Weights of a small GPT-style language model, trained from scratch on English Wikipedia: 106M tokens.
MLP neurons of a small language model. Each row is named by its layer, matrix (down: output weights) and neuron, and shows model dimensions 32-127. Each number is 500 + 50 x the weight over its row's rms, rounded and kept within 0 to 999. Numbers have three digits each.
After each neuron's rows, "fires before" lists the tokens most often just after its 100 highest values on Wikipedia text that the model never trained on. A number after a token or word is its count.

L7.down374:530494523509505517489460531415443473573604523526474548533498544505425459448507434504511518470463571433599580495331460522552465523463546455546486468525482564579484553495453452505374534517530567479450459497533476509625498515498469470541422484541500523556474533399452493509559376485598420375
fires before: " |" 52, " zone" 4

L5.down550:588425454536433554451492545384557467568527476523517562491511399449553485519460462555556539564422500608540571451505491531481490465426531488480548427512381455529423604528489459480469508548521529555554536524487569500554490492477525496521430436491645548502419470518487491511454517492563524448
fires before: " |" 28, " the" 12, "s" 6, "2" 5, " mi" 4, " formal" 4

L3.down257:555436484518455458443607427524530524525559566527531438500519506446462408532469469518529486540516532472426483514530429519515504480473523408450483539560574531486482452510455567518507511425445447516461530579447545444521487549438401426487469456499463570511604502489561509521489460537440501464
fires before: " |" 58, ";" 24

L5.down569:589529531528496489449489471548481533424578453497535517465392417507494535563500475555523537491498496538421525449573509470550511569450501472591489473526499506459454531484554590520559511361488445500492459442556577507572426429579454515615470479481547461544487567497542575465548505506481428433
fires before: "=" 54, "|" 11, "-" 5, "R" 4

L7.down287:518467500469455514491578623568526439475533468541428467554402499458509550557460509475485525504501372396499469461504543555479496461479453448519400473451534400520470522505577548497627531541445488476443543501585547518576510534511438558565419435435485506476567447485549483446529482578569488480
fires before: "\n" 52, "\n\n" 27, "=" 6

L5.down387:446428475468591519531521541568538587481608432480505520590512408509456528475457455534565473436578409562543507426452552576492548502489512477515461456477483573429530553541496483508480483509450470585464505551486523558528455415479513374541437516517486537489518477454432529496493438420522466532
fires before: "-" 41, " Party" 12, "  " 7, "\n" 7, " Candidate" 6, "|" 6

L7.down262:472483605513466537460522524551499448504497505554556481540501573431496501571509569443509378553514375517453551510481538511428539390487505486404465606576609480565497483537504450467552418546479449406534540492527564414507478466522472476544528484488483387532519531525459604493457482580546541549
fires before: "," 42, " is" 12, " has" 7, " was" 6

L3.down276:496499513562482424411518508429518436535449451495513553390431480529507561545503491446470484561476455375458414553451540538606538449433484412555512573534585575484471553529516478337546490430532442557508560473545510478484491522501440473584473582489452431527531513369476490594464485489476437458
fires before: "-" 36, "|" 10, "=" 9

L3.down359:521493576480602353472536487517538512506490490404519499515422473574545605562461528568599507505530583464600485516443559535545498554547550410487482402438494490453533479488534550475511460420503545495486540484576448462575530458549481529464457419525523484594404493554534419390532525404525493477
fires before: " |" 32, ")" 10, "sen" 9, " Em" 5

L5.down285:438536449529441502461528471523534394518485512426456494500494559554539540493468535487557491502523493462519441510510461512577532436540342500482458543546505521560496428502443587509491452549502477531454557558542516606424475499561489513524473519389451493390538484518585439516448509512445514455
fires before: "," 47, " by" 10, "." 4

L3.down311:423510524440508602479456450522451456462537466542583495519531413521455461570425534534477491486449468353514479414529465434477452510543587404571472498468475438499537552528455581499526425603590526500561527411594528459565548508516530469493529480532475512410437509560546450441459443490516472442
fires before: " |" 55, ";" 23

L7.down86:512555535650536490426486394521494525514513493534521454487530534578459448440527388498451522506492468463453532529436464439454468348497450457494467488528426436466523547533561615422518606449484589472552499468443533545629483493467467551496424505505456538461477533453463571458549472538521463414
fires before: "=" 76

L7.down244:538514505557508516491486524507493407554553599588576487530404452475494528480460508538463533444429478680525566474447518520477567468489477436441522613443494433532490456505526524515483515544552501554456532479523488451557437539539510529467522534531506476557510547484513547577560524501533508496
fires before: " |" 32, "." 15, " the" 5, " Representatives" 4

L7.down44:551498477494475499492471566541497474400445424524509518517464535511455479472500475424596589425472573562520596498506539544576497491582541503462461477547585531573528507507507545527466474542473478546448516580582498493450576488530533456403514415561497390485577507462485441496594423440406465488
fires before: "\n" 30, " |" 26, " 0" 15, " 1" 7, " 2" 6

L2.down598:445514486491514583467561436526460451489498525527491406552431556541479461492440427397537558603570481485499523382544503447492575489516474492494417505459491519500543509490557538356479483458518470516483445417507479495499501440521540557504574536463456507565603459485562500554458411495567627527
fires before: " to" 18, "s" 11, " of" 10, " from" 6, "," 6, "ho" 5

L3.down479:442462587497492430588536560583492427509560462528532487498517507492523598439445506477504531509492565464445463508536507462561480481454533470496507515439443614661517433498468487530461531511487504492547511541488416463533525489521541543391515455513466551428517491471440568557526493525554567497
fires before: " |" 25, "," 16, "–" 13, "." 9, "\n" 4

L7.down115:424514529409444502547444501511433482322405531483485484507497538505516396521524516473503545576560453571453508462472499507472393446484489494463526500565542507501478453443515536561431494557510537493455498542518562529452495602525577535564450527439544489468517482535601515533459474563547556544
fires before: ":" 16, " by" 15, " in" 10, "." 7, " with" 6, " on" 6

L5.down340:400501473490429517510485444468526439437492455468536562475444497488524499529572550511447459496500480407549525561537466500559524471502498539547609515545583431383481461619488564526488505485419476545499548507511514484476470454526517442513453478461507496473558393529496457534563591513527410479
fires before: "s" 59, "t" 6

L2.down304:609509457458538528470529464485504478543447566445500466535401462461592553526494495469556488543546553506512554506498524496457529492488491583421631552397493517509429484497546492487480518458596542555411462531534533502529409569413497437454494502492616472530490522546537598585417480491500504526
fires before: "." 44, "ill" 6, "ive" 5

L3.down237:447503516477394575519516579578531518555525534477435448503543481580431459531502573511494480505491479426560523468476542586465517505529426543501462522496518545490515611436543517529504427572561555515490448580393532464426547509520458565476521450493493539543453440536489494478456530432530430562
fires before: "{" 27, "2" 13, "k" 12, "\\" 9, "(" 5

L7.down458:492430671521515503547500530416504510531464520521433482463550569487490505562506444506598478606500550398538522528454491444494457414559590525547482523488517552428503539486602481409565506550498547405628496548504495542555499473445514449519589559454515449450530540435446513434425438527500559554
fires before: "s" 40, " was" 12, "=" 9

L7.down284:417489572515416548522503568536559480470456532637500506473463558569571465586450457542511427475522518461470537426518469424467390488529466524595553576489482600593486469438446549599500474456496572600521468467497501491474524502585504503482547573461478476455524453558558509510542496484583477483
fires before: " |" 37, "N" 24, ":" 23, "\n" 5

L2.down347:474529482596488480466497428416487516537512441437469423533497492506551348453587490478574540543422530551517533506474485548475547555502498514487482442535434599506557454520547537500471519564510505561571531482466495438662568489485516451426462491528460533495472432520463524467502458537455539520
fires before: " (" 15, ")" 14, "-" 11, "able" 4, "ud" 4, "^" 4

L7.down197:464486558529478509441504511467578537499615558456557450500473540521453457521581569455479459597463561510415539570531467510537527437521405503430502549514549535504456452547475499481517499429419493572509400474578493537500422459482403456582436539475527514538548484463439472454461474493412542468
fires before: " |" 46, "." 24

L7.down315:399536533529484520405528442585536509404449589434507534538539472568557451435543521491441580558494486489486410396487508494546547542524494473464428536486529500489502547457518523480528367593535466498534492422442468485573395539512505542504460449538410588521520449483478543407422480534476420564
fires before: "'" 49, "," 7, "–" 7, " |" 4

L7.down538:436541477499508522478451543524528433454551382509510499451474594520487539582439557483485509461577505391528592630554506550499487511597477531584554460420593497425391426539494469407484508557510550471450557525524483546417524473497383510479532524484554499567507476464571559586512479563567535561
fires before: " |" 44, "." 40

L7.down463:505436600455455486450446542584518519525572511437507511595491519495512418451590454537530476478521474526549547493578457498497524538525478509497466479457421539402558466494573525491449432507438533484458541483475552509499554534502436513577628488519513529474592521504519470512471454578513515516
fires before: "." 32, "," 20, " and" 8, " (" 4, " in" 4

L7.down360:466561391555554530591449511566544581439518489543530539460523527516406543558544427484504526510448477458403459457500527491445491410511528499502481448446421496428537515655419592433525449546521552548467431519464585566518526482555547493370584492487583410490579527531476500529468463519486493602
fires before: "|" 35, "-" 20, " (" 10, "ation" 4

L7.down25:452528511443527524410385482505515503512529498475504511425523462620557458450468439504475436463526510472511478455552445549455575603454448417530514536564430482494526469595427459461470461575447514527380508453460473425473521531583528519488578537517483573421540479460476378536472542476443585476
fires before: " |" 37, ")" 13, "," 8, " Em" 6, "^" 5

L7.down469:474475498480421468526494459648545495486482629477532563532438481586411441517481517561515551556434518492454390488569534567418458542469479442513539515412513544463521563580478450493532451550542467446468432526472498471447510535478477511496513513463542518456459428479625437512527470454491511522
fires before: "," 40, " was" 9, " in" 4, "ally" 4

L7.down107:532497552472548519422478601481420491527495530452442502551398563481573568466524419524516588446464532486478516433518470592529449518459552523430550456488506534563566420482512546528436491460487465448468516403504448506501505563535589560454500512549423448426582500408569450534478450393453421397
fires before: "|" 88, "=" 5

L7.down55:536434472517561396510472640543515552442447436555524549600459554455533517445538463557580506468538520457492485485501470479442555500565495486584487466506525523524512577427489441455590506496463531486451389528498531523462464514553586509568530468543519414526533628472508397534476530535511553587
fires before: "\n" 40, "\n\n" 13, " |" 7, "=" 5, "o" 5

L7.down528:445497493507497496445507527536510459614529481472509485425424498527469506536544440557530366532477509550436485499438545519497504518489488484436500520449428453520580537511521483454540584495569512560550525492470428464439539446500513508534570530526487568516470598526538463491374515548422503514
fires before: "s" 53

L7.down178:476426494512485428474556442480428501469547425424474509487366449524487464565494519516557477435573536589478439508491506353491453581521494450488503587461466495423483550480501574525462480512512435595496490455456476492563573439429435440493511518523510450546423481561494542646517496552506538492
fires before: "|" 52, " a" 11, " the" 7

L7.down286:472499576529523515505439463527480529531576470431605512506489550561476561412463472427493508511472537505399488504538596418520418493548482502481519428499548545481511543512426517595511407635477457565542473483448496412449535447472421440449501521488462525603483470469513444560471529518502548422
fires before: "-" 37, ":" 12, "\n" 12, "|" 8, " |" 6

L5.down94:465521579449593495496434516435530464612450520472437527522496534532521492555522533477505555471442512375534543487408534524492542490423467519440479501491421494511582468420485557548472396512557486478510509464531570466627532420570531608450494508529495472475518549514558425582501505427554513500
fires before: "-" 44, ":" 8, "(" 7

L7.down316:522612556541523490537556537419461487375487513471502426537425553466542553598511460433602492535461466525478520464575501475509484490533513468445578476526448469486490503506467570507571523607519433464530451552455512460450466495471495588482474548487518478598499495591461533611546457486479487569
fires before: "." 33, "\n\n" 17, "=" 16, " |" 7, " =" 4

L5.down606:555521555389511535501472549427384484532486550396530528518517521466437529490462440520521590468530402360465484543460510546561558528412517442554560512516558545419599445481515495491487484620456525552459535468502488424597466547461581449465482441599434511432478511449544488466592406450439463479
fires before: " |" 42, "ali" 11, "." 8, "ock" 4, "=" 4

L7.down460:514524464493534380512450461474477529554480525518460446475407460559410521583560522516459472392614492528564580497480450465502519502472552537559550517465481552501521486433486531499470423404619512525534543437443399556613468459458429559483540564491513568552509563567542571508486527529498466451
fires before: "\n\n" 27, "\"" 12, " The" 7, " In" 5, "\n" 4

L7.down585:493427436457484466610407476506527583523517437481521466494516576495437472536550534462597553540518502474400464498517562458413541495465448434439522539456490457517505376505507512558461438548436452525497527576461390412528457551417480456421533535500512489409464456550460429471481518518435467456
fires before: "=" 79, "si" 6

L5.down373:439408500617490423410537447520441385636435564553521389541435474456461511523476485519527500497529493477490521499510533448497446536470492488547562563477540475454498486495544539514451468512540507513504451573398453461450498456501552425560537461591502528459576540460448487563540493421422432489
fires before: " |" 27, "\n\n" 8, ")" 7, ":" 5, "  " 5, " votes" 4

L2.down343:436461494586525537458417380526462493479475493432554516505509483521447422480523498539564548488569517565517450493517519501486448473467448507455502465539392532560563573493440508557547454464541529556510584504595523380507478567555413483435486551493470403497512521431535401516522545455538470461
fires before: " |" 52, ";" 8, "ali" 5, "'" 4

L7.down246:485570550531536560543494531520517497519498502427462524504509393466473525487446477437440574489548485528422498457569548635571548529423499381470547530461417502460464396474500524516499469496604519538504556467561454509566574559540440466497458477526495513505497595557484487570549402440464574466
fires before: " |" 65, " =" 10, "=" 6

L3.down162:602530487558542449543509467568496519603584491482592538493468616475573511470485462496495483447494456533461509454471512482480581407459416530356485485566510540437541525496569463476481380433526491501458479523487479469456439485565540536548552529463459512547481368535572454413542527513497515535
fires before: "-" 72, " /" 14

L5.down476:401505406470575549522476525485459371488510513452543558497516509459417465473511528541561536423537556510408490541548474497602536544514509407501512517455527519469424417534395434430530618495540506465551528513567429541434464488503605522469529501547527494500444499490506519582521539476471516472
fires before: " |" 63, ":" 8, " in" 6

L7.down95:493470624516477471482502450579447575514521428460528496547467422481505517639602563445475486496461502515519413462506474462574591440585435524530490538495445475515502525510571591424563441566505513552491444555556547491522536496545476488437475379557527436534527510400463543601571480485579572502
fires before: "|" 96, "-" 4

L5.down90:422451437482527524501566496479516523461465479591466458524443502465552533565493478499510490442498530676426492453531471562456549500527515453613498487535420491467507462659444524519472547535470518470485433474470509478534561475571522485513500492523493514537501438489447501436560458492611476518
fires before: ":" 13, " :" 13, " |" 13, " Roc" 9, "(" 8, " life" 7

L3.down579:509532430452545569525475479456570509448513451440520494548412499364409478600451456534507488534406496472428573489428493568492581481526564512420532458447467459629497581605500456511502515499454515490539534497513555519580500535498464527515576621481585411481540476542469439551444531491489550579
fires before: "=" 37, " :" 7, "\n\n" 5, "\n" 4, " Aj" 4, " Sp" 4

L5.down291:501509442513451540528519481409504543516416516489479534517432449493460516506502465474581484522493444370530505500451539551479590467483497565574529570436618518496432542447566389476464491381516548510461512486578438479614582402484484525483529496505433484511505589499488505522562493508629499510
fires before: "=" 33, "The" 19, "In" 11

L3.down215:497539542582512456482469420520470495452481511495510460496535406546471502559489513502404539566469513477533501515569526546587502606481541487586426472492519503557584453514442568568497399458557525494570451433566489431544602464496586516404501512498425553544430544592465495544463552480576467516
fires before: " |" 49, ";" 22, " /" 6

L5.down292:464475572532567463482505588481545657487513408476491499524570543495497466528472569464536510499573537407415528444481524492468547545435443541491548499551521460523481439463492393535528571486499410547511456543521431536549530446559594577492571520494484468436533472518512577427473434510433520445
fires before: "-" 59, "|" 4

L7.down154:456511443467478458565509505486499524534493530613588573547427463504522546517396484449456515595471440388404414462422542530510501479468433469414529522467468434466552537496567454395426513534503578494591496525484441427471466435521456563489466513434505450490593526466398457524528411472535493459
fires before: ":" 23, "\n\n" 13, "=" 8, "–" 7, "-" 6, " The" 6

L7.down598:504517461469493508596499514471478474469419472549435487497486469559480441533500486473485522527503535495547556500492598461561486478459549494618474432411493539507476536464472500566528536381480477620437479496531540483467561571524525515559596472559500578492527536543495547452475515517516501469
fires before: "=" 19, "\n\n" 15, " The" 9, "The" 9, "In" 9

L5.down263:507650509505449435500466427478491475493457561488440457530519495450436541488488440542479459552611522445431600494513461407483449562464562596455512495522510438545523465460487486437545600480600444434508516542494450401528520589522514509481507529480492520469573536491638455493488507358402465494
fires before: " |" 91

L5.down628:526559519601545440489529465422495522477538507523472499435413508603488627462426474562510464522480477304549429482511529595532453577469488498591463609487603536511508525498490503479515490360448522569447465511565444429569458467575560495567543569572438458466467539371552480493462524468445441445
fires before: "=" 47, "|" 10, "-" 8, "R" 6, ":" 4

L7.down127:552505564480533459501421415452478429467470542467543543467473442621504548522484486478603469449489508431540522471477559538469523541551436471572423593508516556509450469450461471446496414375514513586509498504585521415514525387481419496479469491503551416547473557422421535484506575522534507476
fires before: "=" 23, "In" 12, "The" 7, "On" 4, "R" 4

L7.down626:482402547395530428513537463574484519439528384496448484471429488503549496516492523511502488388478496441564489460504503584514483321424531588464495460498492532509541561450494496509510469522461469580457524427388547426517455425472521490488526640460480528511523583510544462461571541547542549554
fires before: "\n" 37, "\n\n" 9, " the" 6, "  " 4

L5.down417:502458534475523475456404492450512363455489458469504442512402536538554433436482374473540529535490543515465466466406517535492521454609463359451596409483510494572459521591456499493524453515514581611478433431517502531452525491596522539441556468424472516424550534452503540484379476465480456501
fires before: " to" 45, " by" 6, " was" 4, "," 4

L5.down227:462553526402500457584620568536474570512513556452422461454464448483459506479593523538416546476513505498422425524495540459505518536497532451506524608513501520547582504572505465495527519593576509540525546477516488541587622563490447506419479546451531444578519460490587644550531531483536558589
fires before: "\n" 16, ":" 11, "W" 7, "N" 6, " a" 5, " /" 5

L7.down547:532468534534560532448491492448471609509523485450524483461492489505492500518477461561548550402461484467476491445465444548517506452585472468538414396498506486510473416441439496509534460477483599588460491432506538396589472443470561586503439518478529498437424509414538459437480525590436531531
fires before: "=" 63, "Career" 4

L7.down222:551418483508506527469522501423424517552463464552444462481524565489529441485439425556494443598526471463457536524460539443447540569446545543459435472598461458574471478511447548574586499484484404563512414545555446505558510517594505438429499393390508491560424425470532586483501471571472518504
fires before: "." 45, ":" 7, "}" 6, " in" 6, "," 5, " |" 4

L7.down118:499509540473638477561530486464446553502570455462408442458532555499502524559561588449438431559457531540505579542485566410563514539496499563552532551509401515437501450541472519423532493577528489523500455390477421413485518553547466506431452475560498545430526432475485504498514534503533494505
fires before: "-" 33, "°" 12, " |" 11, "|" 10, ":" 5

L7.down234:472506454544535454507496508477547554490493500537471481511539458471518482463433537545572495534624522548556443515475441515498506383474489550477467480446551559488550495441493485618599412534511433425533493536406441499569586446477457492474478594507474440500540491460569528499524566581549606565
fires before: "." 34, " |" 33

L7.down185:509453399543464432519531480489493579529546538508530489514566569496434516549487502513443443503543482426491565497501501496481508544533504424491569528467446489452556443500461567512434506532419493509464472446556552469496514501519525433509495428489574451497534483502546525480546417531532580646
fires before: " |" 63, "." 4

L7.down123:470503437512519466535517526408513472509527521524379507439464443449424458490533472505453544502564556456551523547549491464586479597513472394484537444505471508489532509501497468505415486562599565591481430441536531441513476388543547556428438559568420484522466536497507465524511587549541519478
fires before: "\n\n" 36, " He" 6, " The" 6, " In" 6

L7.down313:454525447549531508534536442539511508451611384512573421492539572446498507518499535429509523488531499476515454519469592463532502497466499518387465547594489525493452524546463498457494389449406360450554512498544461478572491413524476554516497446486527522481472494568565625468528432531540474428
fires before: "=" 57, "}" 11, "." 10, "′" 8, "/" 5

L3.down335:459467485451506467511570362521459590496497564578467497480598427620480509641430498521503448473540560519506511494401508466422533403437476504555506533512500538452445399554573459429463512510509488425518490498466568422520521505570602565504530466530453473546470575556552444559539524579513475420
fires before: ":" 30, "\n\n" 14, " 14" 5, "\n" 4, " 978" 4, " of" 4

L2.down333:440475583515387530545489505421541552458455520443535523500499501380457454515543493508494513522466468591453547453480399503501532453526517474402554509519595540507522481496491520553407501608503484428481507458387541490429489457522350448538490506420474519561506493506473549573436504455512460531
fires before: "-" 48, "|" 14

L5.down323:603498592524542482557465542428477578483478413483534475479428424479454439498500509511514571462547491454518565520496484488467456539437485590507535528514525569421458532604467422534500486501545562588455454423551488491493564594478456495506517423573513505545400500547545577497582540436469479531
fires before: "=" 39, "The" 14, "In" 6, ":" 5

L5.down617:477539505509448423525581442491484583486476495528567483454511512487557535613475432433499638482498444472538493476409524561456544526402526514540485464524515463565537474411471500464440487483454551460495515472537432552502632506564554493480457433519430468514516525437585563540533446534488563518
fires before: "," 48, ")" 12, "." 6

L5.down51:472488457525565549514525491467510552463553491525486553507510433553478600548538558610587470489532471461498491409509500497552434588464496531444542514463451410445412565475498506552510459542437537462494500540470462459365566480469549460433489464472547552571374485520536527499479525533461415512
fires before: "2" 15, "k" 12, "s" 11, "\\" 7, "(" 5

L7.down321:552502483450450427497550504503401481475519479572488454498425476502374449408464457459551472526447433469479378498409514566489471572514502423396448540478456425540500495549437484477511482469483528389477435623458569399456516545488506561552472493444560571464497526502543484490474466590534564462
fires before: "," 40, " a" 5, " no" 5, " |" 5, "." 4